config = dict(
    n_layer=14,
    head_dim=128,
    d_mlp=2048,
    activation='geglu',
    rope_fraction=0.5,
    init_std_up=0.0231,
    beta1=0.95,
)
MLP neurons of a small language model. Each row is named by its layer, matrix (gate and up: input weights) and neuron, and shows model dimensions 416-511. Each number is 128 + 24 x the weight over its row's rms, rounded and kept within 0 to 255. Numbers have three digits each. A neuron's up and down rows have the sign that makes its largest values positive.
A block is one neuron, or neurons of one layer that tend to fire together. After each block is what it responds to, as a language model described it from the Wikipedia text at the highest values.

L5.gate884:145147116144161063103123116121128116141134118132145107133109093132124144113169148176124089112152128148167124135137103127104129160128137177130129190120105124104114156117122170120127161136132145142128150102141147140112127133148115135129139166145122146097136130124075141135127093180118170121
L5.up884:155119145131166081160120108137164169122103129137097132097171118130176136140094161145107154118153127086097106144143143092102130140121119085106095117082159143116172176096144105107098129093079177117070135111124140093085155094150123077141101170133116134139125127107071134148170118141096176169
L5.gate943:150145113135125137109131137139144100168144168124102124131121144119159084150130144156144140128116115152139128134128156133083126164142133144111107094107182122130127135131141092120144149099154110135143132131116130143119152124135179085124155125167114131160144144147178134151101147085085169172
L5.up943:168115183149165103097138137153075142112111099123111107136137135127107138148156143163136111112126085124142158087136167111101114127145115117124110108105125125140081147106133147126134126159119160103111120132101141143111145137094151130096109138083121120125132140081110134167084099080145103151
L5.gate1273:128114121128147140105149149131093169204092135119140130128144168124145127171166151099172102143110129152147144137158151138145103096118125198159149130123154102150114143140183155135108153099157089118154134129159158104130094145160175119153111172136119160190137109128115095137120155173134124114
L5.up1273:136142108138131091091162163111199174138120112099153179180135136126147104121100142095110132115159123112091148158130150137131094135152128116100113162097181143179119120164155114176117127124122107125110197132123156088107106133142087113141135129142143102094153147130090138110185106115134117149
L5.gate1340:131120090121125154108106149118109137157100140154141075101145087104112095131175155110140137127141090096109152100091135116114146132104144096150106116115142167113139114111108125134136129112130138128140154127184101098207147139150094089106112124129121129124146108167169104127134112117168179140
L5.up1340:129165149131065104154111169131171146109099128172096147130109140103117144121118093131110105140128152126054155062129118091135177148154092143099135087096179119110186161119111122120122100103133085163119157130153104130101140146144183124168146151139097127083112149110109086112108176150137174094
Responds to: Year first digit. First digit of a year written right after a month name in dates, e.g. "May 2|026", "August 1|983"; rarely mid-word pieces like "Con-fe-derate".

L10.gate355:103130136128160148101106138127118116108081121172118127094136109147145109103167135136111105133134134148084133133148160126119142144155149184115128110120134104071077161140161139110108120145136163155144118142119152132173148131079110127105130144112107110141143090141136132154109121158117144113
L10.up355:138131087143161118149136122144139142117140106144154118128126157135168104135147145152127130123140112125131142127122138131116147119172136114097146142162109110118123120159097137092104165133109119131104167077108152126149153151098086117128097108125098156127124156141150120096155124156135102115
L10.gate701:153112133128138135107090125179121163121130141113092087144153114122143135123166081177125104124120110119146091138108145139119130147118110142112143132141143113134144107125149198125149142104132115169142079122124155112067096117090128120157100126136140154138100134129153134155130108095108128115
L10.up701:132118116196109125136100147168169113118107152117081111169168136163149176131106129145110135133116116153135116101129130137123105105127149111091151129186100099116103135142096133131117118117115110122091084099122143144034126164114129111120138160106164101143131124111141138161117088179128135143
L10.gate1010:145124114142148118167146121121129124132103158164141089130151110159115112082109137136086094136114117153106112116137109142111170146135089113100126080142088124109118155083167131102122128123092133107112078119117120139080154107093111120144109146133097144108082075135133064119155120141131126095
L10.up1010:069110138139155102146131123115148139166164131171115135124123125143135119123132139138109129151164145124089137159117122127144144128139132183189110119105147131130128102111147121113199127137132140143117132103076165110140129079122117116123129099124110155091119136125094122155177094129089133147
L10.gate1031:139127131094107082171088134153114114131106085122147108104144115142137139141155144147075114119143127105115110089120097106110148102140127114149157132125126151169114117073155126098180153087133184117103153081138152165100113144115109112140171134126060154121111113126123133157143096092125158146
L10.up1031:135119160141133128113086193084083144159108138126137133135082157106104058108123107138106122129149141098088158131134156121106104162122100122146150123100133108150089110166144138103130069124105140149131115121153103130128129101103125103105105135085146123145104043137156115139122124154135143156
L10.gate1064:124113068131187125142137136152098151111129127146107121103113136143148103114162105180135111110134147122101130117150148119094132134124104118098101106135152077144129100123131146143161128126111127123128162143161153138106142106104158123107085108161188141117153115135149113152118109157103106153
L10.up1064:157108141092141144138095109091142085125122173149116089099149137112168148103138143120086143159112160118145079153142097120164088169148091122121152140133175148140107125080122131084153132159149093095169068106149116123148123127159136136121133126134125179128097128110148153144132129125121118120
L10.gate1298:122068101150082148136116145159121174133093134121131152132087143145134109154123118147111080138135151128126110115122179140106127110153135126134142138148116166130069126132142133127123186120160138132100158106122134139141116121135115138102146112148111109177083093145158152160089099173100130141
L10.up1298:192135124123172099103126164109123152154136141103083098132175118111119063104136129161123099117119185199116136169150167125139130160123141147142112133142128160139129094158130141117157148162088140108144097114128148129073080107108143160137110083110135108145134142133088155164110144147152109115
L10.gate1606:125141142150142124084146142116126161139059134140104123128105110162114155144085181122140104079122164119132131112135131137166117143128156129108095126141120109153120102140127116153132130119092129155123096084164136155120150105129120118082143125120146144143130118158152152155141115134147121148
L10.up1606:135145110074118141131111118105132143116093166142148115154124134150101102146144117181122123132130149062153133139164139096106154170149127087123079082134129144138140145105140107137153138138135109110108137125137156101125131135116135131132131142121115139108147107138131108139128088110102119105
L10.gate2018:162139165066085141128133117128105109161103113090115124144124122118120137142177155142110108106125103168107121110109155096144177140147134114117123110096178128097090164093170137094139137125157111084114133141122140154143144118087135126101137135066114129105090087112141111130144099158146107127
L10.up2018:106133132111135150146104139107153173122062096154168091092118097078118113123107112105164110115150095137113130134182147186108157137131124087135122133144104105127121095164137157175115149151132160139165146156128154172164118153149113119106095156117154177127158146107115096153108160114106160135
Responds to: Before sports team names. Tokens just before a club or team name in football and sports text: line-start spaces before lineups after score lines, "for" after plays/signed/debut, list dashes and table bars.

L5.gate719:174092109138120156106130164117093152130099130169115136137108156107130090135148106125144112078161096132072120084113160125137147149110129149106133117119139129116123113139147165096082144138128133114090101106106113136146112108113153112150081147143107131103149108167112132179142143140111093139
L5.up719:105150127138137128148126146138158105133081130126138110110115093118147091111145154130103080105096133100126081100129129111106070137132155160071176094130113119144149114105142136128094165112114147107128080124144131108073122101101132123155130177139137114151155141145121143141110121190133142127
L5.gate1334:099115133183138117121158150131152137127129131062143077122107093135122149094117114124153137128112142137099119090160171096127084139121134139142168143138173130182112096124163096137163161124144162102138082106159156092116104109117123103116146163130135113127163071133092114118131155123145165095
L5.up1334:136152142171085118135146127115134133124134139179123141162159113125135095109123113116113163158148122045130131132165104133163136130151130100178140127154147161135133139114161106126113096100139123129119131160135133129117112109105137132114160143128076080110138122165124136136163101138162120141
L5.gate1732:112155105144125156132108138169107130102118098134161155091136143137125135124192130097107130140159157122130096129126129105132160076129115104087164129128134108089125172154152167132105141144105138107128102119135117130128125109127132104116134171155125144126163101127118133134086157135150103168
L5.up1732:132124155100093120128092129157094159148152149153117141154141151122157149150118155118153097132159135111109167113093144113136109123124138131122132100141146116149146138135106115134133152113140125114093144065123137131128141153119157135119107114096173131106166155107161086141109135145106106154
L5.gate1888:147115126111132084141136142146072128140070146151156101167118108165106125125182155116169077127114142079103130139108169156100111119126119083090096142110135137122109111142133148141134130113141092108124135119109137083135144116111123114122144124111126106159107119104135107089124074061145144172
L5.up1888:108126124121145118115131133119118167080078132173164131134157115158169150116101094142149153139149113125156087128138141139121125148159173063086162125136154149091135107140075118090133114093115136133148107115130107117157109126117133145148116187115112124114170162130118136130131129117096087137
Responds to: Preposition before team or opponent. Prepositions or verbs right before a team, club or opponent name, mostly in sports careers: signed with, transferred to, youth academy of, against, joined, face.

L2.gate274:122092119101146085135122151164149145130156125145142127122117167119149105125178163138098113163142126115145112154131102156100135133109172152120186107149134112092088169131135147130075103130123115144115158135115134129132170133128114121150145128137142128097102139144135117175158099136142075106
L2.up274:136134114124109170171155154107151117157127141163158098098153164149127122115145150126191131156123164159124118146142194114142111107117146129105128168121143110116124120144105170154170164164119152161143160136126128084115152150125162119091122152146176111085100144163106104141094093145133116111
L2.gate995:137101084126072128173119186126117138086117127148149137176090146116139132113129092097172120141113123145125078134122093099104100132158140114084118132151126124154135111147144092110146055158122130112105144134169129140117102158132087177156116115161167112157126174124139095106116143108128108162
L2.up995:091128122154124143155087100110143125108072141095169114129114124178118145122109140104125142095128151117116109164099133105128100150102133106154136116090127134118119125131152126134111079138117130149101163122121131088098146176118117116109065139119140163124133107140168130146121122118174107124
Responds to: Abbreviation letters in names. Final capital letters of all-caps acronyms and codes, mostly in football/sports tables and league names, e.g. BSL, USHL, BOL, JK.

L2.gate218:133124104076134107142140156121138091131134114124182099171117132090173115146161132157105131078127147127115148101098108102119100119139148135151146136191120121107104138111155176128126090153120172129114133126139141111105148114079130100183099124184140171119134091123160127127117153109139112137
L2.up218:082181074128139166165164113132120131120097091162166150116151111155114122137129142126138165104153136144111154126145155146177153141126156122155107095125142150124100108109110161147123120139125123104123099130130143138098143084163097147108123112141085100129104145128121132103146133123081147105
L2.gate1332:132117114091129123137131141130135154160146133174150120153128129143117111107152142127140089139086131111166133120082166115164135135135178128110184137104129121122157115133159117119114128122136158145142122141144116141150153101132150105171170138166141135130138105126156098138170148125110123201
L2.up1332:122155111132135095107129172117176114162128127153107118145127095106159114147131146136160129141155109104135139092167117137133120104128092177165165073099090101113161149126126159127066132125122190086160174096111117160127148155101087123142104117150128127129127131121151095108087163168153140139
Responds to: Leading digit 2. The digit 2 as the first digit of a number after a space, mostly starting years like 2014 or 2003, also 26, 24, 2-1/2.

L10.gate3:135142086119112119127113137111130145100088125148108145148097094139127135123097072110188170116105126115140158086105120101133126140138167127097137127121111130127180127140154105155106146093118097145115094121137123139109103121125087113130093126154126165159118127148145100127103146133092141145
L10.up3:158134133094100108163138110128161113117174167144144156129079131102142112135084098146146135145102144114132154127106133118132122114129106113115130140105142117111134125151119121081110137143092138098090163131137133151161169146131116128159173119191138160142115159112172137111114128165079109135
L10.gate177:140063090119094117096138141101127134104159086121097107105088124129141141131126122192210112109096097111138114114159140116097158124115114126139135156112140152115138122138120150124171155119125171119090139093143159099133140096096138101137144124157096145122110110126037154082140117152099112102
L10.up177:113100128139149153110102115110098140120099171119105121082184146112119118157121112110115094167103138144133122079121153157116152105103107116130144126150138090135143139097133115134117149139146094132141162116145122099132094156073144099139155118157102131104091090107153172130125154092133098120
L10.gate287:056098131147156164103168151094163155116112123128102101069152143101092138153103132129179092129089129105122169112129115167084094112092095134102135095161143126169116168078129160130113118135106148127114121130083152153128114120129119138105129174128086105114136120132090112113106077125151156136
L10.up287:131127161147119163148144120110106123153156119174184145172145086123095067130114075134129155118119107179142140128142147169122126179175101127126168136151117143138182142109120125117104153188151145137122188114093144164133128131146156185107119155098148121131138125140117141141133137089138149135
L10.gate501:104146089132112122141122127164126137147080133114107147119149141085135085155172138128104132172141158099138091136081111133158122116153145111111132130129110137130117139144131097125151155129132107096098155138132127153148201115078138139134144168170126131148135160141157127137136186146142110129
L10.up501:154115118119141112172140120073094153129132135176083140134128131144109173116116133156148098109108136147143109126102119137142114126104116093081099144091138083146158132114155135134169095102108137164142160081118128105106133133137118106137173135138117106144106113143126128094180098116170118098
L10.gate1277:124148145110087125132122149129097133134110121128125128118173131147125140122094119143131160147132172145192158085098112095095153129092142155097128174153124131154112116148128108117156153120099136142139142121140154120123111095106128173120096129180077169128129094148147118084109140156139165141
L10.up1277:130149109154109147115128096107136116092133102146139146131137139149163155125141123074119126111103135090126121179145114118130107138134116115071130129169114148127182104127125103165162085161105092175090139105141093162098100157099140105164121102131128161122165079141183090107138103137127137147
L10.gate1367:143142147117151127156128160134105146118105156148103109139110130122147155133146165140165136163120096147132110113106131140134113129094121154154140124116141147136124148101145140127149062117120140132130072153145140074126121148100109130104139146137150103120145128125172113060140145105134149158
L10.up1367:095148112156118131129143121116125109140107116139126142095167136127111115128132108162169122112145141149156161148092114159139179160116138122101083147134163116145131116143113101157147165078162130134080107137156130127124206107150133073122114134156145136079146093151119116152154138147111139150
L10.gate1808:105092100149152130153109144135106146127093108134179069108151155135108154123146192157111130138119089142160128095088112172104109143164120148101076081135092138129165183105156167116149140190115138121151137138117122141111125165097154136114116130156131136147122140071136155151127138173148086129
L10.up1808:125124122081156111163113140110136148136155125122136134102096104164169145104120141129147135166091106143097118112179137104114125158117124156103142109104127062097122136153108133130117130115137139111093106106146101140108099141117156139108103141123140135139134138132122105138117127155158114109
L10.gate2032:116125130127127097103165097136112148169101130145126122155123124102128149145153108137149173125148150112122175093076139137116152106080155111176180133115152121145131133130122125160074143142156116109125149150142097080091127115115085063172110139138171129126162141131150134120092165171117138150
L10.up2032:118153121086165150129133085112111125096130124148096144079141114148124115145101166066101134123140102096129117102149137085157121111095110150103132103162140160145145130146121138128137136103097131111142173187129127095138074154124113162128099132129112164132129124141158138092094123137127129083
Responds to: Year-initial digit 2. The leading "2" of 21st-century years (2004–2026) in dates, table rows, lists and ranges, e.g. 2013, 2021–22.